Weights of a small transformer language model: RMSNorm before and after each block.
MLP neurons of a small language model. Each row is named by its layer, matrix (down: output weights) and neuron, and shows model dimensions 0-255. Each number is 128 + 32 x the weight over its row's rms, rounded and kept within 0 to 255. Numbers have three digits each. A neuron's up and down rows have the sign that makes its largest values positive.
After each neuron's rows is what it responds to, as a language model described it from the Wikipedia text at the highest values.

L4.down54:184067132139215159129149115208089082145096071192119154049101178181092178144135131128159122126141119165131223101106117122118175113162130174067121186189165103130130069091070127050113107126145134185126139141091124107144118123070140140123083145079119166096151075154137153121107140147187098167133131164203112100064149081156099126155095048117145149146145162159116106117128072106119097084126108085096149147075134121109149147147153171158083130163159100113071157136150107153197111106130157124144152218132139164192091152082165132143140127156155125062106069151168140109092111166123180158130129091130158165140129126116095173113104089159117083144102173083094128120104090103108155151170150155100165133111129146144111122095153121122150142112131096142092103131106119139138155128101134
Description: Degree and modifier words

L6.down255:130109141128123103181117145094113182180165119154112142009116146172108136152154041068119142123097145153061119114134098093132114090130133119143185158115185060109118113185154155123108144172122130163149114171124083089121089148135118155136089185126097097199149133128121163111151097076136167115158048158099115132136124138100146111107143099088162042150098105131180160129160112166127120102103125139130093162101122119053133123119192070141147108071131203201123150185077143054117112131137172091101140065152161134137191089130182165120186164142141092141136148134118102084140081101142092115148174133125092156126125164147091128058188020162158090121135113141162144180084111126138153162138124184158114107122121123128043116086165120160078088083173138128122114133077115124170131087132149
Description: Table row end

L8.down523:080117126113079096183065126101189038085163113131116120187083106101131195107165093159079133134084107083091169188170151090119141096143105133144113125087196131174162138118129134106147159123156148140092125189188113125097100153140149148174127210129163121120153152151138143153180176106072080106132088160191138135095171171137134165131158218115122151178149161110115128175159194134093145115133123081136142090100146104093127104168140186155133128135113179199089165141091148140133153144140141105129127139090060140130082123154175131090158157141142103110158152095084115106206099087179106164142185066115132120110073134036108122151161169129171176135104102105106190122115143139146116237119079120103138112085119121134098091139122121108201149156117178149162114142137113057181078147125166
Description: Word-initial letter F

L6.down1494:174123104129087073207118048061148085129176101162084094156129145073118136129105110144110095126138115132068130200071083093099118112097112085113142190136162090173110154088145092185093166103085104187130130101096125119148128176071111149147142083132109098138142162113147146155136114150111058119124103099093203084151150048092159094117144121097153111169169127144100155119077147140138112155121086128096159109181154156085134155106170124096169147098128102097123073099133116139161106152124153112169128103106092109119132140150068129118132126131096113167185078113137136110125154127113131181110128110111066139107151228203174128145161077134112130091129151193130166181131147128154131120143195104105098102145144083136145130118114111135098153183108120154133182103147105054102182143107100
Description: Capital "I" tokens

L4.down1316:149201211207138131113131135117156109090119150120141150195130160107109120149140132131115096114166116123114140062105112133078130122183094114144141138159173107049120080042108144109102111108152131092092128133143125150171118149159108108141091204138132135086087180138113087113186107087128157179088136139131137147139164122115122144154132155125122117149145118126142140166098206137117092139186093120115172173167111105101164134101153059125138124108176150117131185143119093122143155175098132120109143120174089069082103130147105127127067154105144110110170149120100172095133160075168103183113120160107098116150126128064104138103151160082093184093156076111051127175113169135097094134114124080157076127089115125160101089138158140128197150076228121126099163138185085126148123091138167
Description: Word-initial letter F

L6.down1126:160147162104085145187121078076096095157116127096104115176128118105112115040150136183148098085138138144137132136099131117140099083129096131114106085116126153099134097131171092096096206112181144128065121120092141068084078117111133158123082121194095091153143083135148153197135133097093168092148180169085092092147128157118160136243147125122141132176119164124148164122154131190071139076147101046092103119171116106153090121130128148142160118135191169181095159119161142097101149081113156127131141131158123079139103111156121127136126123096082136141105122135118140135104104118107096142191097158104141121131132147095122115125132158160166108152086081106132126081161102162156124093136091155145109133104130160101086084140142079045146194062152160152082160116139105148160137120133125
Description: Word-initial F pieces

L6.down1155:187191131109099186101131146115148164141191170114072208076130120117093148133112157170113134129134084112082228152145169101110119173105043083108111100122123091112089074122128148066136143187139106149172168144126111128098127125088170122182110104167166085152106124128148151183194143109097120129086106083115103117168103101157150141165113146167092131106195101085127116105070154172161122130115113153073164160124131084112177115108130143094150136128148153117106161102152157152127094113131112112111116127098139122106150167097071108116092160163109091127140160117095075097125081130178121094111092163116132084159164095074156075157103130153127088121178121136088133119157105162141159114162189088144134116108104156151176164159135115068060163099136169135146118132167098063168133090063121
Description: Passive past participles

L4.down303:139081117124094141155128119140088156083129067175092093136147166102148163096104136123197196141090117162096119134171103143125083147095146146141175128140103148150126149121142112121194118169106106105175103108148144124140103097163179100114172161120157159096138197177118089091103096113137141149101091119100189146165146148124073204124098135141106097169119132167166112159144101127141088127161202115104140151116138093111086157065147090137159159115140126128137139122164091140107113096185105108180147095136133118162132122105175139100168154103111131134102134161148097100182176148087173139099154141119176175150114112140096134187166117129094142139120086147161109146156136177145112139106136137128140129131128075112109119069151131126144114038125112106173109156102133156130041123146118
Description: Country tags in sports tables

L8.down835:174115117110130154112123113091163149145156195122130139062107163122124114113083143143130106177149134099175154128108170155121106166091132205155094127117153106163125131067093112085084099145150191129136095140177165135176082106143099163158107146111100135144157183141145095138131056128097087113169177135089108138132133147140104177130193146113104167120124134125154180079167111095107099110134079113104139120135121046134138051109074051117143088167101118124111156124092066151104175108122140172126097104112105139163134119088132127080138126095087150150126173209109135103131089156138150165131079137137093104119120147168180102142116156056070065129123153149150095133154120084104137149127117104175116136139155103173099101150161180155171125125099112118141128087099078052189067115185167
Description: Post-comma modifier phrase starts

L6.down813:128196198049113118127096118161122122106130166137132083113171162160112127101098170164162103144159135157127114087126165147133138098131141142140127154165141110083116105087135044093103160178162155159145145174141127105133041091148109142161117104150201159138126079149148087106133134121151132156153120146153123121074098123127149101127111093093089139144193129176090123075107068077143192072083114107118168121119095080100169123137076128174118141163180176160124115127104076103148189162161155160129130105148093136179141147115165045131142115133136117120164066217104078125176139119145125135138030104121174142101159112110205125133123153158160102154139128078046141130068144100141068089112107142166148131076149230144119127107116116141092137110092102165031118172073169140088100119140102
Description: Degree and superlative modifiers

L6.down924:070133104134141136136100180128122152144100080127092113134094095125111121109137138147112123109135142111110094191098170104150161122106086118173122095234086037186112114096138148088099120166143123080115156127125113120126117115108105151130078089131108091100123103156127147139041170138074171063111051192063165173125134092116218151144106134143103123160130041126126185118132084109189123139148152142111071127088065132172098112117094147132064147111116102140114137117140108170137095153183090087142090073097102160180137103178116145103122148133075120148169113097173152136125054116127174140142144216159174107102097106164103138109182157133124088101101191105124151072166112121173133148087147088131150091166120129136150103127100099078106073112112148063136067164067149056074087137160106
Description: Missing-delimiter field starts

L8.down1451:125148120104137217119126139132120158136095135102138084126152164139140166071146085155091154084163204126180162152093118109114062088134131104132111111144114077094149063089156047117145109128103146187158155139125130149166148122104131198132138134094119136083123110111142106105063152068134106154140104217129142149166134186102149134175154089086080182161106149138093074133089120174080162092176094116096138126129118145154100106131086140163064135151145125179158151121164096143126170143148153155110151095133127144083181106152089068105093114155124106106144068152163143151110080149173140099141099136103127116176112085126122111087120173173149162154138140155080164106136137099123087178124068139128111100064145149164094087136165173106140125105084141090141139108127033108155174131173101
Description: Degree and comparison words

L6.down494:150122143099135103139137078099102116111161110125127123065080078110105078125135097153078164110167118187122176123128027179106079204165139072149164117099196192152089157096176151131104149029094100116161090127120133119160111127151122174119160149126134159171122091122130139110123151139095176134155119150190111140187114124111139167182140159123183144138039132167158146178119108110132115128093171135141143095151148082106149108068136167122108088152177111112071052144058063144094143113133124130159169063184184142123106115064113156139102178101126137104110097095035110078224164144191173083107111172120138101118196149148140130122149118174161128147153095148159114107104093175118146119114134142158078131200096114111130077119139102167106178089131202127086124106145166124177146133145126
Description: Field and domain nouns

L6.down437:194104142166133144128080151166111169128076084139158167169079101142107133069139142136123108135114080168203119110118114166114111175137161137102062094157143144128111178175151166124106203126108120127161167143128096137138094125105129115116163125139132166166104179157114064133145127162104073141098174130120143095130047112113125091071072112135117162078127145162108158147132141133151136159145116129136096134117141137173117150101141126110086037098120096149129132168120126139135199129144113076080135093153096173125135103154148107155107146145130175155078141166110178152098182175100144062076150097136130160111136120178156143140093119118131089125078129138115098146092119159127134160083098100145073085176119090164127141144066185166103142158132098107097138054111164192161093147153118
Description: Quantifiers and name pieces

L6.down283:164109156145154188141123053169128101094114096164069168045155079152139153145119095121147153186121169087128126154147158128157143100085144154077138115148127100135178149106142099126125133155142181158082171128196184136120186086140137180096155182123160097170063135144088119129074061175144117070169170119116147163118159119151161135144166111132110166156157135102128141145128155087171133102137109229125097210171093132138107184145169075108137145089122200179123121162084140130093173119168127136047055188157088112136112155124126085162091102164132102114155173120131166016142163164070164146202141175111149098098110164065120129127139132113112141169151157096078150098160121110077089099155069122126092130119144122131147092096171186131168123134131160136122114139092086116069154106137156
Description: First names in name lists

L4.down239:112155099115093111155148134125226136111129124008098083117147114058092131067110127121130140125116093123139156174146129129127177120051156106056116141206149061122167108116149137172140165135129067175145115105084185126139161127139143157173131097104096122120118210106163116106101116159092074172202133111137077141097146142123077119100122131126129122136070110143102165119110165121168087120136142141109125107135102120114176120151105108090147211131170159127053109160159126118136124088122117076125136144107177114138113070100122136043140095101152107150166105135136128098088096150107144119116133122110112112077085090108137147123163154090107120134111151160083138141116123133087108161123121117182142164119155129158030088059096120115106144166100134144113152151134138096103056196099165
Description: Post-noun naming continuations

L4.down1314:097081121088107104120144123097177074155107160075083126157076107103117122160100114145169153182069166156142133173100099038176100133090100075166128106113093159174151103077127110135153151178206168109170095075162143170127125096133154088130093115135136148089105091096132125146119207098064109098144151070109131064118116168172147102120100169146184178073078083165098111139155145090164156145134101128153133178168121162108204176099119083144121104128131163197163110102094099169160139115103171177120099076116146117177108110073198163134132135135112103171116142093113104110135099077130081160150142152072142133132162117100121132134175171111143124140133114155136135134115141094128184107092156083125109175092134131137137111135140143110140124163128102164176134091114106178147164108109157
Description: Start of new name

L4.down1082:120145203144088128134121067092050115115097147141147179143143235056106126095140127124091098115109162194077138145149119106184109117080186112059126175111191101089180101120147115098115093106156151138155092100129075149114159144113156154118110160184114160091127187141105115137107132141105101124146075174129181103104080124158154121106115124125108094111149115179145151088140081086101157098192094166157122166148110143187145156149090152094098124112163124098104162088072114103084090135140105158109095154155100157133143094124138141111137036152157121137124104130151115161097125170183143056107146177078111132188100119093085140154156135179081146131152138156149170101076087141104147072158125114157164104120098138160141132123167146078149076089138187114147031122191184075154187123143167
Description: Post-verb adverbial prepositions

L4.down200:167149111131128148130173123047146143115082090196145051115108173139165145113123125104118165087154071136112095127166208150112129116152126124102145157127168085094100129099142098058074150149146100151070183163132165114159132139128143130094152113170114111117200129126111128118149130136128155110176128147115105093094157112144108167121099094061082126068123040140058122079093111162118111080107179113155144134154089153150202096172084099146167116100122121120115134105131121164145120087165090124196151143154098085104165117108063153103093136125127145037165166137157190160051152112127117099082137081194157134068108063181075132126133108101122074049120093147141159168129155132179115194104136164104047141122157075146169125143137107108115137118093117153181114119135126146096129104154130
Description: Decimal coordinate points

L8.down972:157134138113163156116209135181059189148175144153152114211123191120151115109097139202113101167156150139130151106052116120116072147077160125239106123104085138131113110130101078139156118103160143092119145119134113060175135100128098174134136109202149112162131102130139150117108143136118129131118069163168140159129106170102154116112133090128143109117166126152119165194179090083065105111150148161145090123064164109100124122098166119110169080149126168098104173112146138101166072182097103183154180154138105081148156091189116113171140105135181146115158096166133113146115096149174151124103145103150156079114151132166106153119084171192116137118127157145152099107127075155089162130151158142123189148083116122114104128131102174220165157092083114094073110122161134097106182118109117
Description: Sector and activity nouns

L6.down64:191143152130114121140137104123095128122141132128086151113110122134101129122114124163115138117154131120132070051120077062085083102086122120107129129162099144169121106143145091180092106129125081163141118084159098175087115055139154103125064156048164119089211125085165140140091088140131151129096154085134143148080168131116126105109109072123089154073116139151113152157185124180136154118104121153138120103161121105163127155043176118097077129139153129125167137131113178141101130139152137118157114146139107075107119120120099118132161163182136093101151137069170137176117136140117126114126094174114145192070126124107069059137124155083136145141114178147146114134117142136140113066174123145139093124121105112119155101089136039086205088088093151098154156099068116160104075112111075
Description: Preposition "in" mostly

L4.down812:124032119205107172165097143045097171176066105131121110053069128206163078126073138154081149126111146188140157180152095127118114116193121116148093154115150115108188096078136153139134187076166106092149157157181129159127059146175181154118137114079040153167110115104094111119072120182137190129131146190122142121120100201143183122139161145110113116129157088165148138049094115077114105124112137091115254123149130098200188109118110103106120128155140127129120146112058120123182144162109168121141137092157136128103119126095064144202144093067145125064166094071152099044165126124162123175115163147126168114106157121142119157089125121140074177119133141166133037183111134140123063113144157132130118123108092158165169145113158141152110107159123138165138131063117144158117142053082030
Description: Abstract noun completions

L8.down423:139196151098121148118148168188121152063171113137107156080118108150169161135159144175181175163148160085095129137135106092076194137150204063090112119086092165122115114115102117164125129090100141164184111098095123084130133112139149137133134192101154124146123173100098077109139143118064159120109093135024133155130205131138128134150142114144152114165120113158102097088058129142180083127129093173110165137144101111114101109169163155116112149149078105092122152166125116108104112134119145044021139105157126141153095132098112119107146172145171153088067143135084078156135125144117183089129103110101158089114099114100123099070128137099141107121125173149083115159115119132124078146198150207085119132147122077115155149101105132150163108091137128138184162194123105092095133147088100
Description: Event/location participles before prepositions

L8.down540:131048124136134119103140157121184152122113072120151160043153123144103146147161142082169124104129116172139146071191092113146141074156112170182127173078143089158128175173168055170182102108134142168097116134173193136147187140151103154167113150105105101157071162102123128072117129100118166159133110136159128146102096091160138164151100118108106179100118137157139136153140199115083135137114138132076086172149136128132171107138180148099140072091119195165135116199128113111177141147141145088138113112128097155118069125136100114074151151075110141125128172115102121171182112106171123156128152123127172071120145102109131177076081141053176158110129157091116087140130139116093081101192143121125098156132099045107125117088139131104151131170142155139143238076138135134135063109105123
Description: Abstract nouns in titles

L8.down1407:169118151125078081065198110128168106119107117150063077255159101161095121198157121074139138138101135115098161138126111199122105113119100133132192089141122135103099158170130123167106154112115146126181097072136108138106100074147071157116106094140108140141142169105132141134097129105068133135083087141083138159101113068132092136145116118077091094141167082102058141110136103166119174089119114040092081116148105150131164152088137106119119111158100193156150147124119131158089133072172142127100124165168171160113216094102181161105098078171141084096155168127156145106127112164159191103139097141166147162137145099155158207115066126132166068126103131154159098115129066156184157159110130082129114146118117128103100099101084137091197125097068164139120106139134146093137108112118074
Description: Start of first names

L4.down129:161159162131207154139120112153122127099152111103038154055144099114168178164142136176221141105172123076151134163149154125098153149134182133094105091127127070108134120152113139115153091107109158163136179123172043086132102109097167180163159084163137151127113157161127167170116078138101143128099105138095136090132165112162138165097137040114107155157136131126139135115089131175151124122127069147123102124141100145168133133145168131103139202173099159116148125210153165212148114135134159129067149082123115153167108184152068112107101124116134168177068165116139088117168235161182167106054141146136142106099108114117079112162114163132114108145150120041121123097115128118098151106192063151167126145087094112104129154073073132069141150131115171174188142108117156145134153084055092
Description: Passive past participles

L6.down1517:075077183120134112188099154063125128115088168133145136136106158129120142079051128094117145139167090115061053182150115151114113118118100084137142137101135104141203158065104111148119179176130135148124182148161204139129188119131107144159090173184151185090129152192097086121129088178109143119078125139131179116138123132113075177119136133177092119128106135111066087064129099108098111157168161116139171166172155115140098166107140136150136096093173147139112074157135135145163114124117119121165127081135152159125081117123140056093107155071146100102082132153160127114145142119124162130072065140150118176161130130084124115140111120175111197186121172110095181169146096151169147128091032072087107107103131147120148146136148113191075173092152040096167145119115085087166147140131105
Description: Name-prefix codes

L4.down16:171145120121108172158115146167145161138140133145159113119115134135135109080102134156041094163110077161150194159156123144090176108175113088189102137130152109120089115170081072076141132103138125158167089149122139087113116191128125124159115152091142138182096142128145098068128155066121137161084166092104142141151187155123170086082092159138128138111156104160057086135139102127145161125163151122130113127126122155135112188085194111153109115102063093107146138167097126160095128148128117119117088086118189130136107160115143146137159154146132141127152109093138120120198212131122085056135144166166084104112172132159121069102086112115106095156122114111128130167125117069075142106116130120087158142102093159103071194138056130106140154125150140096111169139195106114162119153223123
Description: Head of compound nouns

L6.down1182:090171133118154089131126170060111108085174187156167127125138146091109172126119118110123119120143105086136170161171094124125147138165180090066164105129107114093153086144122194167120155116115133163105102136122141123157133148131161113132118199069070128132124155136133109217082101115125086137160135116084116102111144067100126205117144107166093139107153156152147107147163102189139151120093155085108217157166174146124098093122102213175109150149111109071125113153125094129180139062087165098126163151172153088064090185143121180109096124135072129110136141135092121125157152141080172132059092127085114100081137138096128126089098120148133113135122127107135119095114087149169093163121142159122155146130150130091117124109113141072076140192124116116180153149145080103117103151120144
Description: Table cell boundaries

L6.down237:119043122067121170094055113101140141145151148082142204125045129095132165110162162152121136102179136106130121116132114164123110147116101181101133116087135154202159102162116100120141146100140078130117101094088097129107131138182118122170151116158165152150141097106117154126144169095107064092111161161131144119142137102143097110056185136092113161165111131116138116141135192125067101125136158131129088102133127116123064146106123085143125163122130155071134136124163160129124131117117064135109145136087077114127056105144058111111111123153139117100171114105098171137105150109149074109168162118139127092165141142089143140090104131088136107132029118064120162105143152129147203142107118179137124194151122099163117116112188119129129139098112146089146133112150094111146117092119167
Description: Finance and money terms

L8.down27:083097132096118125128166107128170137095083130168065120142142170156144169110129150126131138110110127163108154098123077169129139109099144153184143146100121162185087095159086110157146126122168089100111103111057170127119111114121188174160108097090140073159167147124114146117115175139094104133077105156063089167114097181127116076091110143115131142155189113124126120132154131105112107086075087169132135111146097140164085116129162085102143179123150195132153103137064164174111146171102198076132139192101138106197112074084132090140128138173180064097075139124152142147167105100157084145172161105167135115128130170078153086080122138206181110136101082039142178116202075104148143160122137132145152078127161092139129076138082131188176144040133176092161145122087164149147119119148113
Description: Competition results and placings

L4.down208:140143123158127083110117137112092117123133095134062184154129099121083145102144138078059123067106129131140113176135102196112118139101103094108119147177142119024161169130147115130136078102100189126087103116093060116173097079115164133141145104163095102088145142118102156165139116058134177118100119124166151133082119144121182099129134145140133146108114189128084135117128133149142140135152180169108155125174078102122111068156133111128140121180159123164146115126153100094084078118109129055149186160171140128145114046179072120097144101115101074092135125175106103122167104145185098147101154106107176084160154104136129103166141118122091170193153163170214092085109211130117106151142113114102196109141124127107121166116056140152148134137092095128169129112179116165096103037108066
Description: Partitive quantifier words

L8.down1460:094111173114124147114104096085128113096132163061149133177162173119126157111125091111123119147121077194135141133160190117087096162114120122086149130118136156132128125111123117115164124122095146136086127074151110123130176070045116108137100138135165098053123103150184112116119138150133122083091104118111184125114132131107106163146116144145137122160092157152130148138105080048041140110126183182169096182119154198159131059108127138140135128117116075138133109070172161133130133153127125146154125156098092139124159172192110142106208182097132159127097178115128113210185113105141205138124159077132155135117180161175091085145163168098088174115168081153132126117149075148149128115083123118149144137085110145065101118140209107090150137097084131114152150115149111147153080067143161
Description: The word "in"

L8.down1100:065169191148171122149123093093156150079149117163101139154118112144073109136134086101167137134143133101134087184098128150123055107086105089130156130102142085130155122131153127152086167145136118151148131198047096149102060121133152090127133067153126125140099139194138148161162161043138104194118143100124137178156104106137129141148146088180119165108107145136128166125081170134153104104168135189098109118160071148182137141120118082167085091158127123164105124148131146055129077144124128057135126114191140129108102170042108140133121190121155140135143105114098192091126099138133136157135133120144130090153112129063155164105081114139157090139124174085163112079109138092065127122092056131134157127126090185095159114122147131145154120100142140124096089152036146112097127119141139
Description: Personal given names

L8.down132:188136093143100127139117144106106139155149083151070134136165185105106165111182113116132089142099195096173131106161093098138129134122146097118126084087063164128074105080144114152157115121089106116084126113214088127171118117107140174098175142110179102152105150090131089129132169156110101132243097155151097142145168156153053142141087139145131129092137148159121118065188150150068127133143136082165108074102185114189128102103132139107130122140127143171130129145148072069114128104163136069120075116108114130114116102057034142105098155097082144118100041131174185117127166160139179116152130098141140128140162142089190165073143095158107121120101111160157110110104120079117154146105125070141069124104100108130124108123114096102120136107114119147058115188129120122096170112085176
Description: Mid-number separators

L8.down240:185156162098111093141133109137172173109148118173119122105116085144166117095082135142105116021072138136125139141126150150156121116091097142058072146120084133125154134116120135082117143143136104140119120146151143198111103126102166121092126114084148143100143188113120123185158113132189167140098099155106100088146146125101172175096103178112140164114096093110120101139180162080100086123173088137124099128137079135081106174148164095140095086113152176088095119152145149085099112150101218093149115142067112146111128103106124078135147199098186157088121094121114084159132102142105165092112144072151111114094171098150148115165080148166139127138127175153127169208123108093096099173128067147143106160173119128108140133164040135126128130206138143104218139145147127098188088125127158
Description: Quantity words, name fragments